config = dict(
    n_layer=12,
    d_model=192,
    n_head=3,
    n_kv_head=3,
    head_dim=64,
    d_mlp=768,
    vocab_size=8192,
    activation='relu',
    norm='layernorm',
    norm_place='pre',
    norm_eps=1e-06,
    positions='rope',
    rope_base=10000.0,
    rope_fraction=0.25,
    qk_norm=False,
    attn_scale=0.125,
    bias='all',
    tie_embeddings=True,
    parallel_block=True,
    init='normal',
    init_std_qkv=0.0253,
    init_std_o=0.0,
    init_std_up=0.0253,
    init_std_down=0.0,
    optimizer='adamw',
    lr=0.00109,
    beta1=0.95,
    beta2=0.99,
    weight_decay=0.09,
    lr_head=0.00594,
    grad_clip=0.5,
    warmup_steps=509,
    schedule='cos',
    final_lr_fraction=0.1,
    batch_tokens=8192,
    seq_len=128,
    doc_mask=True,
    train_tokens=104000000,
    steps=12696,
    dataset='wikipedia_en',
)
MLP neurons of a small language model. Each row is named by its layer, matrix (up: input weights; down: output weights) and neuron, and shows model dimensions 0-191. Each number is 500 + 40 x the weight over its row's rms, rounded and kept within 0 to 999. Numbers have three digits each.
After each neuron's rows, "fires before" lists the tokens most often just after its 100 highest values on Wikipedia text that the model never trained on; "raises" lists the tokens whose logits its output raises most directly, leaving later layers aside. A number after a token or word is its count.

L7.up450:477544508573514531406441502526503562505589504426555501471526511496505465497462589468432405539425504528459501521478526582481494495571482484528469507494412538468516474451550567504537528481574485511452521510511528418453452504525488445494388573499583507571525486488565454497520598546471489594442533511434505496515529481484505475542547492494488526531485550514476515480479459515485482545450454490520522471466499518526541586483545454529475532520488554475546488510466472492460491479503499481484451509525480521529568482562490452480498467489523445525470463459487509463593481474490522427
L7.down450:531498511509475524598508481525539479473522503473495538467512522448444506522473527606477479590465485536480453538510513457518509528483522570471482512490530510478405459433469536453504471479533500515495457549467537508533584538522524575569521510497503427473477548540498435539514400511491468537479536500478549502477464431427484461518533428433502511484488502485526499563453523483494502534432490391424470530544459476579552516472484507552497529424505503506506514510514482522469482462458449469486556495514407465471485523563548517506523598515431481494530468491421559522515554540560422509
fires before: " (" 28, "0" 19, "1" 14, " " 10
raises: "'", ",", " –", "’", "-"

L7.up425:495515419485483485480444540478530521467599460437442578495496563488464450523493602456536524480526518478556441461490574562554512441518502450431528472476494573501565518491488530467516528443417468495376555514542558487448420479541522482475475481522545472555578516506524489492456492529540612489456464471507505526513533477536553463514507544498458521528460549496515517504539460479426449510493381532478507450474475546523517556550567529477497511495460529551553450546487460494484479484463492492572492502504521500546536472492490499509514488453550495521553505543530469501497499443475564465
L7.down425:456431492486506572550483484479518461516513478472541539481452542467482443585459539559499510547469525486496538466524445505467488483518540574527473493537475499521507471486506520559534461545510479549441451499492455493496547481518548559528516481422509523503505478529518474446505508512468528500460393498465531548486459324430508415407486509480537518539478553517511456588522501485489549509497490500527489492473534463486518553376512483539541636462440472486448520529513484518582519448491542450523528500520478561469501475510555560511510506520459506517496522480445573468485512562492516487
fires before: " |" 20, "," 13, "0" 13, "ant" 7, "." 7
raises: "2", "4", "5", "th", "9"

L4.up580:511464459442554499445460502472485643435559446464416502473537475505469490483466525477456524482411457509525453463461537516448423533506527491533540490493484519484496557536514476523430449477469481474497487487657406495483493455497508494490436521492538474550521507485485467450494474516535504496448462454560506538499508524543518535525559472533478494455557544582506455491526491548502401493582467460533423473455475512493479537495529456466454573529466515527553527478515526459512460488513464516509480472486505529554496509561561503539545496540509534538489491583501507472504439597461554478
L4.down580:408461521552492537570516463476488513518483496516482424474473470535507549485522472676488524540516465545532485521553533425495527458542502534456480498476459483510466470479468482491506526450481469503489483548480490513490489507541502459528487521412491430613538509519461513501532528474486463493577520531520504427496463593511534484444494422457500524480529505562579524482506492501495511447521546492474514524410536548517527489342512508544543484460524474521510511502517481474515484520475539497477524507481524545435429543470516592493469499515523529618470484504513434457469546493502449544
fires before: "-" 53, "\n" 15, "=" 5, "Population" 5
raises: "-", " ", "===", "|", "\""

L7.up278:485457513519597552535475529486485518479499529484438491499483501484544534509510585470499538399489451493548478443484533534494427514389429462475406535505499531465490517503461588446551480507467477490497549478495408513432494458476439470460422446554494491514593515506458524502470551499508517507469464526469488518521488489574563511523556497546493567484432451532531473414527539497466527499533453579533498488506494558491550577516512466519499466557562467524557487545478434531468480515503509546528552474441518534496508436499484450536479434453559526480539555475530512476486504550458428474
L7.down278:486532536448488476538460518509500479503467497463540575510486438510471531571531456463467492480538504456431508477491498497480513544480540536528484507469507448475611560573518465450494449452440533442615547568453551488470487505553509510536495511526554536575488526464493571469475469507506460442528441482498447541423382514453475513475516479491530516454464458495505499516510478429506487416487464467550516499492505562562561539492559514535562495463446503495444478569518417559606493515509492550544502470525442517477478437508482472492449484508523537481541477473453520426490549566543494477
fires before: " |" 70, "," 6, "\n" 4
raises: " |", ";", ".", ")", " from"

L5.up136:492462496508510479477531424480498488509514516471484480519515490505514540493490488501507458478480517494531442497474532518486502423516524491570507488456453469524411546501441611453565522468535436448517436528483521435543444473545488509429530411532569453473538492539527498508554539507487490527459473507517468475472502617524467502537601431547516491488464403501470552478524509447493469514459503498449478540493452444518571511590458548531518449472523511497555512443589475405521509529517553530503595500442585487529498526492446539502441528496551543505480466555479567523514473500535462457
L5.down136:463525511496485476503457479518503505467559471540471500468500590497515458463548473493478497487559476419488502422460489510498529506451543501532465471541532488508553450543472472549530493628567499502486562497443488547514417512478561531504500499482489500477494541513503492493480533516556506450479499499527531515471497457570493445418392550502604545539522547476550497532486462600511563544510575497533480494505529533456429476485496478552570533499538513528518450490411536604487418475560468460477484491493397536463525513426470477511479463478429440558515504477480437512507498538485502471
fires before: "s" 86
raises: "s", "ed", "er", "2", "6"

L9.up542:482454492556576557451509459493472531499488561410468517490537529510500527545573493495509469475438495490464557389539504561559512479467553504478420493483524529506422587533455520494539462568530433550455508497503546429462512425542523497510522465468533509494526438503482424486511517502514535542491485447606487473512500582521504559500500496510390466544479490482465525493526547543520561506575431455548452534480438490429494484513431500477525506544531449404483529480483559512485482505559488519474522546514481457479517520487462432491534523499501514494549513561483583499489427508495484449
L9.down542:454494463488450501494481416521516506521478486470517526557429416536547499425465467509489523431464505484538576532502504516489507500463532575545578575522501526532523507504557489513547535464468541540464521504467439515501471459523440559514492546456516464478478534476476604571505525560451488455517473466488516508478492523536468419481451459540532456490488503511477490495473462582467491563495566476436552504558491524451524519437462491495588562482569530510482494402458491448408477540557493440596464504457451468517549479526527492535507453498514517517429554535478444519484513492498563574
fires before: "s" 99
raises: "s", "es", "ed", "os", "im"

L3.up579:520507436448537444472458492477526616408535466471502477453486515486446500533467521473461473555439501514533451424599515491470424495501560469495475510508468513501517546551490460468412507555481514510504413488569414463533523488529512502514483501485466457556536513456484459465489467530490491548483539491574521460479505528537498498484556477465515535597541507506507484508488560515532468514545475494573445463474443492502510550493529455555486513524444495470576512538543507466532500516522482410540460473551504530519458517593539476522645489512589453496489471556540503465572494503489536467
L3.down579:393463532512473519554518517474496506510459482497486444477469456565510600486528460689507500544517486512531497542542531426470503458544486531475517502494479456510485483475491498521498533461495488484514503549416510524493523526505492448534508521447488424597513493544483515499505526468480436491565506538511517480510461590521507525440498461458526508469550497509541540479503478512492510450534539479482502513428520512523533485358500506529539469434507509477503507532531466479505523522436541510467509493498521572417424533470542603469452501537501554583507507497527472455460510469493415593
fires before: "|" 59, "-" 10, "\n" 9
raises: "-", " ", "|", "===", "\""

L7.up590:532517440533485475458474406504477552540566469502513554492562500555532467542499571437574512508480557489543497537485491530500491440526547465507416465471498518494514543490565553482514556549490507464403526502536484467431536526551452455462476567537523511534539507459506522476576516504535664532466487495508474465507466485489508469554474539531547469472466491527485507459530491536429542508518431498525566422471497458494512486507543484509459512536497591536507486540518519544426423443440535471496517468525471416587503463506513508551522487485572439484551455491462493512477430529511493481
L7.down590:502508563529537461579542536470540467468509478486505534444443517501509462514468515649496502566506485528499519497522516487500555497470569617594500546511470486501471446421532517511511545528556495484473452500425472520486529541483528527522545510427463556483458511515522479494540461469455416473535477460510533478531479351468478455448505485513438471530502547480451462576486494521481498535441492490535512576464533511516504469415454439537515607476442451491451503498509509506546546456468459481473453478470480494451514548522528503449498525515423508488503483511475521510563474540570533493
fires before: "." 18, "," 18, "0" 13, "8" 10, "1" 9, "9" 6
raises: ",", ".", "st", " ", "2"

L7.up114:458463467492539490550470467493487508550536534417500494476484476505546502579487554473440547459575472531479518425567465555518465541464540478492412510447531556523419507559485537518492425513470470486465464544549529357522474483470564495503481532473502501493479434501501456505500490490485493498483508478555493542512568600537502496550559439513472484559506486456473470450537510455538454535568468507505489458480446521503573489554460562477518467517438488459534451427543517461480487458542547515481550553510495513503502504499483477515549648486503512499491507549505541532444497511406444510
L7.down114:522530465496518431404480513502532436504463571507550469507548500509473517473469462514507532505496478482574523543519414518586559547444431535526539585532489449487505486521538541481512457514554484534519499531474504603522470443570481500463499474445520476482516515402524501538477520562527535404599430505498494481520486486515384458489442524537488488586501484425440456540544494462449533492508501510541505510472571526560497501544492562456533554542528485481533524494451514483486478513516495530518448511521481466531476558399487488495438531450543470492415519442496480478553539472486526478
fires before: "s" 70, "t" 5
raises: "t", "s", "a", "d", "e"

L9.up661:497499532491592534435497511435552525461500569463411513533598508548469499523541451469499485514457511513478452478548411627532512536497441463535549512524546520456517470450488547542481478467513469533558480442475491528439477520480577470499426502542506532520461513513549457514526529517527532518417501505534480499509553512485465570502531529558501500568520526505490497396525518497521464451549477501534500532482430447457477530513484449503506496531493517397493559454509464436492463538501478493474505471471584485548506417480444457486505516524429556499538534433500543451589477529513522440
L9.down661:497526533474479445438448451468473529520444533540540533545452458512526521460448488498523499480473488561459602544501443574549443495483563488463545476470470560464473517535487513452541561529556499538520426498517498522542456503538507541562480474443543501490485564448461504486488583554423480510505468534481530506538520516568464507452520456531543458489477489485553480480582524504490528539491460477431548436521440537526499504448472529463508530570509501431443474431505516426398547517498583445457449532476506489487528501448530507537628509505525472469497492521421532514438499466499551525
fires before: "s" 69, "es" 10, "ed" 10, "d" 4
raises: "s", "es", "sses", "rise", "ces"

L7.up691:465499417533502536444492370510489556520463542559478533493520532508473484494512549506502550471477482467442482468505567589473535533497523484489424530493487492453498476502510614474435505500465505521522524448564479526470534545460512486467427549595480456554445437519555486501547527554483559513485547486537496528508531527492513507480483474508484478502439474499491487477500504434420424542552449552511548534499493505405461509477507526550549517521510536472491477559414478542467430489530453504525485422483522501666527449530518493536538513546506472494524455452462481468530506521446499476
L7.down691:481438492490543490487446550486533510474508563448479487465451469515527530504455467621493495526496508522488452479494464475530523495493551536477515478505443493456491488513495453601499498473534508476543509526486574477495445458516488542525500481489534506567415512477495462560516476538533439539505551536482466471514473399399500459434520514477461507484509531464485606613484523524504507494565501462501480503495478484504497451347521544495508612488498520511477581491509450517433577452495487557458559529527509631449535517492505488474457539545499526482507570502497480469514483526534475519
fires before: " |" 52, ";" 18, "." 8, "1" 5
raises: ".", "'", "-", "\n", "1"

L7.up63:545538368498488490478507436485537553463497488449457531513504544497483438546513545510493541432538495462530474398509574552523539507507492490429508509439505496488498560515439481447429585526430438514437522498506533511485537506559552469519496577535507445558586502456473550465487478516519531480460474461479462521498521500514559481494469493505510492493462498525565441492562499494481472492493395564452475504484530536515484553481533487536456532482529514488519452545418491498521468475578455505537483494536474496638500475499541540522509448447563452549476454516509471492449489470425572461
L7.down63:501482522424502487492493487515520481528509438493552488468474487483449490512495470629463451516477472528487522517467450531497509502490503593516533528540483434513510450506540478574503510514501518522533519496488505574560510479481498505512546484482491516525498522508487437491433517526487489508551470515466502476491387398432439440430513451478550494531515576508492515590506462445524544527528515411557487524495487520502510520309484489503474623481486501501473487496534502564538576493493503502519496446454558578442477501502471511494449471498439596526500512491479558470548494537540497515
fires before: " |" 56, "0" 7, "1" 6, "7" 6, "8" 5
raises: ".", "3", "2", ",", " |"

L9.up237:538440459582478490468486473514544596479549475412412556510561504503469463483499621450538512492449505526546488453555492580519514485506514456519491537480481487458486442516420617504468593514576520527436508489488458514398506530529544513485432540480493517551552501542486482450446553541474526502417541451517546443523529514525513481491494522515493434532504496537509469467508529479487442456423381461497417552513503515545514538497480474587475513491508496532512487541531498494540486494467465504510538501495491509546475466490488531555430514540481516523441501477517493541493489577505536490
L9.down237:535479490502470538530479586484506552480429441513471465454429549468482495558447527588502508497553478525458479475523434543469569473523479549556486501492522396448398465551430581539461510500554515549463517476487505520488461516456477528481469475466502504535463511523485432522476476522489492534512494479548516547488450420420475390434466539502500504520517575532527480601481533485514541446514474502448474539469560509473429552439488499536545616496498539483501474483522565495475535530529490515497566491483531600517504517493476518517542478519472503519444489470431543503557513472494464454
fires before: "," 17, "3" 12, "1" 11, "8" 10, "6" 10, "9" 9
raises: "1", "3", "5", "2", "4"

L4.up264:485523461479507501481383431442511488507499527498481566514532522532475509498546518501588488440488528489471483503527409539474539471443527446560532462453449634506472460495519587503575501479499429517524483461534492494471460492525612434501546427559447486488489529557437524451498514572502510574479442494500445430475533579558504552538556540545483579472508514494471573480509489448577454450506491509513516506488476461508475609529479479525505452517569491526522490433461517446490473496519465501537508510523527500473517508500562472478501496531553517496504495447507528502436482495482532439
L4.down264:456469560449448529552492515505424376505499498549530512464472516518527495463508458588530521517490510471522461516514488462408490524525569496601503461485529494493540449512481451576472558485487577420529455492466487556505495464347493534503525525499521464514452560513476564516540481475524532472497452492524506468535470508534517477479474523520482473480441483567549531603464510509557493479489582519482469514513481427486550516454537448567505524509520523527487511511495449487501497422489497598442503489530523478442450569509453510496555401516427514570481486533488514476479504536508478477
fires before: "s" 25, " of" 16, "," 7, " and" 6, "ing" 4, "." 4
raises: ",", " ", "ed", "-", " of"

L5.up441:466502428554443463515442481494501564502512470503505524506630507494506537504460517474550546487433547553428582524514543550491471526373537451478470520488478505491467477522512564433522496528552512439448520491561517525438433519558459499546373562543498452497509519446495481458429558492494488543469533490463479523462490516514472516505457535501480455535519486479523533491466485446459485511501447521521539526612467527455528546479475500547496516488542569505499564547519480524486475543543484470521461507460498491545557471494487490494493550552525496501452466510539458574640527456543508484
L5.down441:455413511511508487572556507475524466483580502474533476423508438478529520525457450523450472532540557564518502521519450410575552473408474503536564548506488500494492441420550546488503543496512512466477509546460446496479555565462510517520525512486458472484466551499497558482562484545404506493516501533487495582565569474474508533434489478515452546417476427527518518529434459562495523515460557530444472467483517510505513520468506493437552510519452515509452436523500516561467514456530459612474519481503496401445504546458536495490452489480544566412486479476507493502472486500520468521
fires before: " " 77, " (" 13
raises: " ", ",", ".", " of", " ("

L5.up506:501507407501510472487446501488518591415515485491438512489579478517449497541497557500501483467425491543475488420508554535498395497492580483495495513505490601506494543604529475541449493444431488523429510451633403454481501452465521539515468491482499461506524469479461458465529499497508509481449511471546486508564495532561500527516532529519465521510525531583521432518471585536513441495551440518532451510476454447511513511501525446452480546512467465544506560477563465508557452443489474477534465516501471500534493517545537496532572539569527474514518486548522539484487482537429486505
L5.down506:397467492536485523554497469490499522492513492549496470482435496539507539503516465648496523578511478532586453541563552405477533482536478519468482517459437481515515469469477448526524543492490477516481514566482510521493486489548513447486522550433505457573527517505449493489533504495509458489575477506527511444480464550505527476438506463453472494478539497521569528518516497496525502443515516488445520505401531495494516497348515493526556503445534454508521479542503498467513480534428505502511559501472523572447453540452510597492438516529515551618462481481522434464499547478483440559
fires before: "\n" 62, "-" 28, "|" 7
raises: "-", "|", " ", "\"", "==="

L3.up159:501478477522538407471436421540512491498490542495528525472478494527521496434497547472464441488414492502453484503522536460545498471494504510515521477466449535490505506518468548526545544416509465509456510413544531426493460462534443548486450445586504472494543529391489548475490479462467499528428511479517507502463478503473539514684526524501507535516526476487493514482475472468534506493504512513406519553497501509470567563519462495479493496523528583498507601470562477454460445467560545484468516458457546494468539544518558527579573431484542495485493478582541503449493516515507502464
L3.down159:494504479476431503518515484515569448508533424504490598441520508559512536435466530506526557505536456529467484532477533457539502509443453534461475516542504477537503464566487469481561479532485476476462495589394419503537448501504540577489575514471502547462502503495570524494522512565485497416505512593450534530450501526501424478432483485496563524548438486514438452517496466540474520546457565462422431519551557540476468483449637498466490512479448470545503497469504460540507483507516474521500503477475434480526509513502456533494544550520561523474477493464506515574513561536480432493
fires before: " |" 53, " (" 7, "s" 4, " of" 4
raises: "al", "tal", "s", "so", "se"

L7.up280:540464410533509477454489439514473509533504562437528509501562470531540508524501496491519556465522450556434482429506496542551471491501544500483447513435490595514456494508472584480494507417519435479508449510487456436448465463556521498496499486488551535507454484465509401573558499428483502498486478502488534526490491596539490528573553446560492482555481524471492510479555512513570480462597437491481508453454516536566484498583507506511498466507500464421583499454591480477460477513444493469491487539503475523527505525525535477480589602481511465504405506502484540517513501522526486441
L7.down280:511554472549469477404475435507526474504480524531529504469528451480500534460449444475505508447503495493551576511493439555576527569454492524491500518516521485510509522510548545523573494546578482524530518457432544556526547394546516509483461470457521464486508539489479547544479533569508504431546433496511499475524556511512408491508460515548541490586485504435429517515535530478444550510450450516527506507453504520529520467561449524428514555552521544501497516444462528416469480511494484551461423535521503473562537593397516475521491480448478438509436526481515468477504516413511522459
fires before: "s" 59, "\n" 15, "," 15
raises: "s", "t", "ll", "d", "ve"

L9.up115:458447545503504415463449505484468528483489490444515541561522529472461527486519516438492476413533464470500522448520483526554506562473527474416521520491458528527504515468489585470549495540544438529456510448545502514485479500512514494462508530490472399535542498432498423477466496529461466470485515472514525447509493588523458558612501498486449490618558527490484499466571485463536507493506468441573416514514494504496589464601493491498544457514521433465550492478476499442446495558461424499431541577483480516473576519492574438518528545521544492521511466523488465527531464482509491516
L9.down115:499536533505475490432474429526500460595473521490555514552532454491524539430450497528513477482448420594492501558440501494504493546500506516482528523463448534510487478539516492549534499489517501531532469545488501531528507517555507500516489453479498480484475524444535541496496591550457500448565470519545531462495534556574377442504432456540606495527498476478532511443541450476389487534517489461518553471536417590504508445485483551500468530571563518507482484474460515432432509497492540569532448475516497442537500498476550530486524483474532493511484496521411462537409470473450480539
fires before: "s" 70
raises: "s", "es", "sses", "its", " a"

L9.up27:556499492486514455425479420425515500525457514489483490451496552504506487502519558484500455508411427499404488445543460506507503448453504483555515449459432518550411516516559620486529550519518494554509435537481516464482526500594565500486497464552505498454497517465464560495532447486574460493476515519494479434424498555516440495577523493566555470483518601515500534495481512470531476507531504504485490397527461494472483527526517514479497468474562469493553471431507500511449486524514478565474583525490578455528488482527507470545495593484548486522482542547454536560450493462535494502
L9.down27:526526501506519459508437492506478436531505470475554508427462506524426555498487427531480519452568487499557522553469478546515518503431551657538533406516499482469557478538427488515549536557523525412521522453492553512435545480479519531474536535518518439514473526499458496522514507561482490493498485581491485454470543554478463545509522486524547523544463513488520482511462476469510549495498638404479455514618522521500503525463497540470539499494466533463454488507517461510506508524502481515465520503468530461445454544456461553565479418477485513527496506447563483438438535505497442464
fires before: " |" 20, "s" 14, " of" 11, "," 7, "." 6, " in" 5
raises: ",", "s", " |", " (", "."

L3.up305:533563452489475478482469522510516548467573468424430474490439531493469500527450495462530490563467484502494479398568533552467470487473552482525514470494455455494490531550527491492486548510491483470517491489579436514546509434480529464470523480486498473535521532508439423423479500537513496534443561493568557484530474522497502516518557514493518552512536515576523449524512571543519448473515469471557408491488453570503528523505489486519460501526514435527556489519537503426520483444495449442535478500533506518513474511563566506530597563515645391476475429566502516452532534506450508486
L3.down305:390431510507477486551517506496498501491469530531490447487469475534508580472541491659520550524478471583543520538524512438489500476548495529462500531502474463488455473445487508518517545455509495524516499572416494538448517529527475454526505527483456431585516482508481508502497512456478450504558487519522504458488475595523565526451500447447523496478545515512527546487534489504497522448517529480486514532421508489539542481362510514531524464418489510501493512540522460487475518519448521532482531495517520573395416523487512595472433485559486562570506529482529477448456514483486442566
fires before: "|" 31, "\n" 30, " were" 6, "-" 5
raises: "-", " ", "|", "A", "In"

L3.up591:539508485462483447481469494486507597429560419471494486525497517446435478553476502477435468475443498517503476460531493589455514542455504506484514515501408465425498536482489486481485509526500459438500419479515459542519534454458524468503461565469461487556510530498498407453468515536504515519426520451546489505495516492530504478512556498558507578544500498504498471448463512467548410508527492509536423468512478477439544530506511490555476525529518449469576516498514498462543492518597524397558534507486512550559493483551475493548631495509624436486465470554515496494570494486490503472
L3.down591:426454553555503518556475509493485487501447494494488438471469474561501610479545466675521504521529466566525527527533545432473503466547531522499488519478468465525465470498490489507502546463483475465533465558416510523482509530510488457533510531461474442587514482520477517518541511474480431500548492535507505474489476596514494514446499451436521507476543483514555549484503472517504545448524543458497492522444532522522526491388500501544538464462492503468517518530527452476498515528449518534481505465506552548393408533461524602475454498521502542603492503475507456417472515488471447558
fires before: "|" 84, "\n" 9
raises: "-", " ", "|", "===", "\""

L5.up88:511486497537520557527441504495476551469523521512474511559509503501543569505486613449472518479492504481607500440472544526533443478503472484514515494512486529506448539521485507457487508536499423530476459413555444508445500464461491452456430511526480487492611498482438532530449528516581494511433501536470475461472570498528468457506510511532504568555428491538527460424519502467436556500483488538539496436529464500487535533528525470568509463506547555512550490470478483497453443559554544513482487516475442469562539408440458420551518518466537473508532541476624518585492526468494523487
L5.down88:510565563496508525470409529511473448499442524461542509467482461514555562566424459541488471534507535525479490515453521474494505530484510556548447449520489514581525543521503516486578526471424593496566559557468492482469558504505480474571466475529513448526459533506477505450479461524469475519476457538497543500538411482490454492439547491456488473501489474438544468494487519487522526522476503515548515444509412511507430616468443525455568470507463432496527565579591454462513524472508495546519496447533481504452500427456514503538524484591504550471538565468468456433509502515513438508
fires before: " (" 37, "\n" 20, ")" 14, " |" 8, " " 7
raises: "\n", " =", " (", " |", "."

L4.up53:464481450445503542468458522476514566435568477454490473469458479486496510469489491474475506502405451504494531444478523490481405542532537479551545480490421534476514565550551492487378455503463448565535504399579469548490517478478574520520468534491503478570501429487484435459508497557537505511431541543508493533531498541537485543528522415527492566484510518529527381516504552508504445488551478507607439463464450565516503562510518460460505560508466519512516510567496475474568454434489445494512491494508489518513499496492520529525534573529566460514532489558526517498543514537459481482
L4.down53:425462529541506499562514475480471515516474481536482433502475483526512555473535462639489522550500496563551490536580518428471544482572504529451493502497482437476487505460464489486488536451510478484513483555457492549485491521553485457525498545404486398636526490491483536511517515485467465494561492538517511444493487559501518465430474419441502529474533500555541505498515482506521506456544538489461490517431555512512538478343513518539541485450531496501478530521511498481514498529447537508497512529471519564431437541455504579502482489532507519615479479509505426467457530500488466548
fires before: " |" 29, ";" 27, "|" 11, "\n" 6, "\"" 6, " " 5
raises: " ", "-", "2", "\"", "|"

L4.up702:479499484556481499488479466508463528485525483484531520423476520445519476497494563469479493452479532473492504426572561555518474553468502482496479525465442509465499504511513528513443512523527494562483451511527468516466543505529453490491448578561545485559544482483449490474478549469582497513435536506506482502448547499497550484622506538537440471542471485581483533505477493483498448523413499533511410499467497521492515475503466425583481494478490475547504464523458445411539458541456438559580469568474488498522538459470538396493502523505583505527472429508622478560507576470447545506
L4.down702:531476499534482481492471528496471429524498500548546500492514496516497531494463389478511551546543495529555509505471496493492549496483459433574556549541503584532421488503495568471457547464463468442465499602545468386527478542491476484453503472494536441456515481462519540520572493479512564509527550477479411548501517405516520528466500541559475474496484447517463525478465438591480552469467551568422545526439480534488522488404446515561501508483480576528497511547489483474480487464516501503539513492498506483526506461484493589540444485494407483509466569450552485485443502460458549485
fires before: " (" 37, " " 26, " the" 13, ")" 6
raises: "ment", "ments", "t", "it", "red"

L9.up243:500463521523569493471513496441414495496516572451537495509609525552412521498488492513557532438427486515475487496509478563523468507454480536508516491387518484540457494524428553507556476450519459569511500488525462480484500520464526473497459482504505498484534494466547428481463572518467547493478457479491534492521507579532471552530541419520523487484558531517497546432586533544528510582515446515471552502438490540500533480487476436539553444498476511397593559485521456488432519579506496507469539493504493488514564428522462477559530480541432530488429503471503526510494426522513535444
L9.down243:441548496479584510525506489520549517550490488528579542470481478483609497506474451429469515484512482537506540499427500534503490462504484475494482518538580518491537494479508423494530505534454525467507529498479469482592516477530495461505555557445533449513441441513501519528526480561462546465495467534520456509501511525583531506440385574508496516565562458425495487494484436498436512526492501429507543482518504449473495470328520535465547467570513501493506529492509512450430482499520485446567459511520449563487567507486487502447523521522463473526515501551433418540509527435498545506
fires before: "s" 54, "ed" 17, "d" 6, "es" 4
raises: "s", "c", "b", "th", " result"

L9.up453:423471498528577458470455474467467525497515554423468488494523526504509524475512496480450498490509509485490519504519485524515477505460469491515477454465476471510443578475518509484528510604515399545487465448550575514512536522558505463409539511485550468541532474484466442468489526498500475502490520462525484531473513577599463555533500542560468481560540476471486516466573562459528502549462473489484451528495504471520523500483595439465511438522493424412564485416532599503444428472553465487468476561477529501506504464509452397506523508569521556503464544531529534598469521523538509474
L9.down453:464501523453461459445469450490481488541528549481566555490529471528513498504550457513464531506472461493547559545453531533523455485523480505458531484475430567550509512580437512620468478472474445524517452518521481386527435449499527503548411499442496500453456527483497553550462590542500481505603438496447521510463476479620470415435463494510553488543488520529536506485540471506511548513507553518511496496573492528513517469442498491465534566409546462509493468444471503457431538553496530440530489539517501481503571524515507521521544489448546509564470517529496497424513486484497526490
fires before: "s" 84
raises: "s", "es", "y", "os", "ship"

L5.up382:508517469607516504473458508538553498403504507491501512472491518537527479493479605464554564474465503478507465482498501497480437506495415459442456563462505563488458545495533528454445572493537453551536497497532475453392567522499489507507394497551473510494531461440495540500463508413484468553429541512493492531510581467542479500504493530514515549478469532493496536430560466540441546500456442579486517474517487509502477501547497536605510449521547516429547473500493481543468489527548491502502476559507474528531541409492501471501512537412585495469524527499574521490497560463536491445
L5.down382:461452517551518462483492470490444449581499550501513481476490481575481542509497410532458520512536528485565434483447548484460503537442463494467497555521528533474504508429552538425491507468524477522558492613465526481477447540469462520546477594553472483535537516512520484485463472454492518488487533557482539499448480543501489526509536422465493520532493447482544501517541483534489537549365462479514534509501523516510495527431521525593481421507471435513466485590480438424573525427487507543522529528595476485394510469511525466529431510469521498503530520444506498466441537515473489474
fires before: " (" 46, " " 18, ")" 13, " to" 8
raises: " (", " ", "/", " over", " back"

L3.up310:551449472493518552498482495501558558464552422433487498467440492491415495460440520467536503519452486495541475489552485499500492407536551463508477487544449517472510555535496479532508432497484485465460462460593430468479564431502544512522516450477447502543562537521469493454455499490443475540438555510600489485527462541532499503458577525485511580524509539572538476465469517514548504456494458504528465507471434538491468537477499528596461512534520448459528513491603511479491493519523483484525462442512554522530469512570505497508528489523649431528523493564583535479522501496485515450
L3.down310:363455528484469519564541517476503494518463492484516447494484480565513586487545469693507517542526467528526492537542512425471520457550481537470517516485501467516476476472494495506512526472498490495511509553415514522501494505517479456536508515437489425575487496542492504493513527473495476487556496525511486491491467597520506543442471471461514498447547496472519548485507472493483512433529544479475518524427529509536528463370505546532556456447491515471491528535526470484492539530461538502472502504494503575429431548474545603454449497535493543586499506496495475449453501474491444591
fires before: "-" 35, "|" 30, "\n" 12
raises: "-", " ", "|", "S", "A"